{
  "num_hidden_layers": 16,
  "hidden_size": 384,
  "num_attention_heads": 6,
  "num_key_value_heads": 6,
  "head_dim": 64,
  "intermediate_size": 1536,
  "vocab_size": 32000,
  "hidden_act": "gelu",
  "norm": "layernorm",
  "norm_place": "pre",
  "norm_eps": 1e-05,
  "positions": "alibi",
  "qk_norm": false,
  "attn_scale": 0.125,
  "bias": "all",
  "tie_word_embeddings": true,
  "parallel_block": false,
  "init": "normal",
  "init_std_qkv": 0.015,
  "init_std_o": 0.00265,
  "init_std_up": 0.015,
  "init_std_down": 0.00265,
  "optimizer": "adamw",
  "learning_rate": 0.00138,
  "beta1": 0.9,
  "beta2": 0.95,
  "weight_decay": 0.11,
  "lr_head": 0.0053,
  "max_grad_norm": 1.0,
  "warmup_steps": 531,
  "schedule": "wsd",
  "decay_fraction": 0.618,
  "decay_shape": "linear",
  "final_lr_fraction": 0.05,
  "batch_tokens": 65536,
  "max_seq_len": 1024,
  "doc_mask": true,
  "train_tokens": 324800000,
  "max_steps": 4957,
  "dataset": "wikipedia_en"
}
MLP neurons of a small language model. Each row is named by its layer, matrix (down: output weights) and neuron, and shows model dimensions 160-223. Each number is 50 + 15 x the weight over its row's rms, rounded and kept within 0 to 99.
Before each neuron's rows, "raises" lists the tokens whose logits its output raises most directly, leaving later layers aside.

raises: " 19", " 38", " 44", " 31", " 45"
L13.down787:36 60 45 48 65 77 66 55 25 45 56 63 61 37 58 61 34 59 49 43 47 65 35 39 39 28 48 59 52 55 14 55 60 84 72 38 46 62 47 53 69 50 46 32 70 49 46 30 35 68 45 21 49 60 36 36 51 59 14 53 30 46 46 13

raises: "e", "ee", "a", "ab", "á"
L10.down55:29 80 55 43 66 45 46 71 42 67 50 56 43 54 33 37 37 59 44 59 48 37 46 32 22 59 61 40 71 70 48 52 35 44 66 50 34 31 46 39 27 49 26 55 46 24 62 53 64 78 62 46 67 45 28 55 46 42 29 26 53 45 40 46

raises: "ate", "e", "ing", "ator", "ations"
L10.down632:68 38 42 63 39 38 78 66 50 54 54 49 60 41 40 46 39 69 39 48 68 66 52 61 21 50 68 43 74 49 62 70 44 29 61 43 61 29 73 72 40 50 44 59 62 75 31 62 60 44 18 53 56 45 77 22 63 66 41 51 42 29 61 43

raises: "teen", " times", "ty", " weeks", "ties"
L2.down382:53 63 29 47 42 63 39 34 62 63 30 41 29 20 43 49 80 33 47 46 86 52 55 67 43 52 14 60 47 31 55 37 40 56 46 58 64 57 38 61 72 38 56 56 53 57 47 75 55 36 47 48 28 28 53 71 43 59 57 63 81 72 46 28

raises: "\n", "==", "===", "====", " "
L13.down450:57 79 43 41 47 54 41 72 38 33 99 39 47 54 38 28 52 36 68 61 52 50 55 60 42 37 67 81 59 65 42 55 40 41 43 36 16 59 62 64 39 62 46 48 56 84 33 47 38 25 49 34 41 46 43 57 67 52 46 65 28 23 74 41

raises: ",", ")", "),", " –", " series"
L13.down300:53 34 45 44 43 31 47 39 42 30 13 79 78 65 38 60 41 59 54 66 37 64 51 52 65 42 48 51 40 62 55 89 51 35 35 78 49 47 55 56 65 41 75 57 54 64 35 45 57 45 46 43 65 25 46 48 48 63 51 40 38 49 28 48

raises: "I", "O", "D", "U", "T"
L9.down1253:45 21 55 52 44 68 17 46 09 27 64 36 49 37 48 56 43 58 61 54 40 58 25 62 51 49 54 36 59 62 61 49 77 35 47 45 60 53 54 64 69 58 54 25 69 66 40 58 28 70 38 43 21 53 33 31 64 48 58 68 53 53 36 41

raises: "son", "nd", "vin", "year", "ther"
L13.down866:42 53 34 55 57 35 74 34 55 56 77 58 44 56 44 36 47 52 48 13 51 31 62 31 50 53 71 36 60 71 57 54 13 26 30 79 59 56 48 29 54 49 25 42 25 64 50 80 85 36 70 46 43 49 52 33 38 34 34 59 39 44 53 40

raises: " she", " why", " he", " they", " whe"
L2.down349:46 76 62 53 53 53 75 38 42 67 42 59 71 64 51 39 66 55 90 36 26 31 67 56 51 43 61 08 40 49 38 42 46 51 41 56 67 48 47 69 41 41 40 64 73 55 68 64 51 34 47 72 27 57 70 44 61 56 67 61 44 47 61 24

raises: "i", "ine", "ed", "N", "S"
L9.down1185:82 55 41 34 28 83 61 54 27 49 65 63 30 50 58 53 55 46 49 27 39 75 33 31 35 43 51 56 66 54 64 34 58 61 46 46 37 53 38 60 38 57 78 28 50 59 32 45 56 50 45 43 75 27 43 14 60 73 45 38 69 67 64 48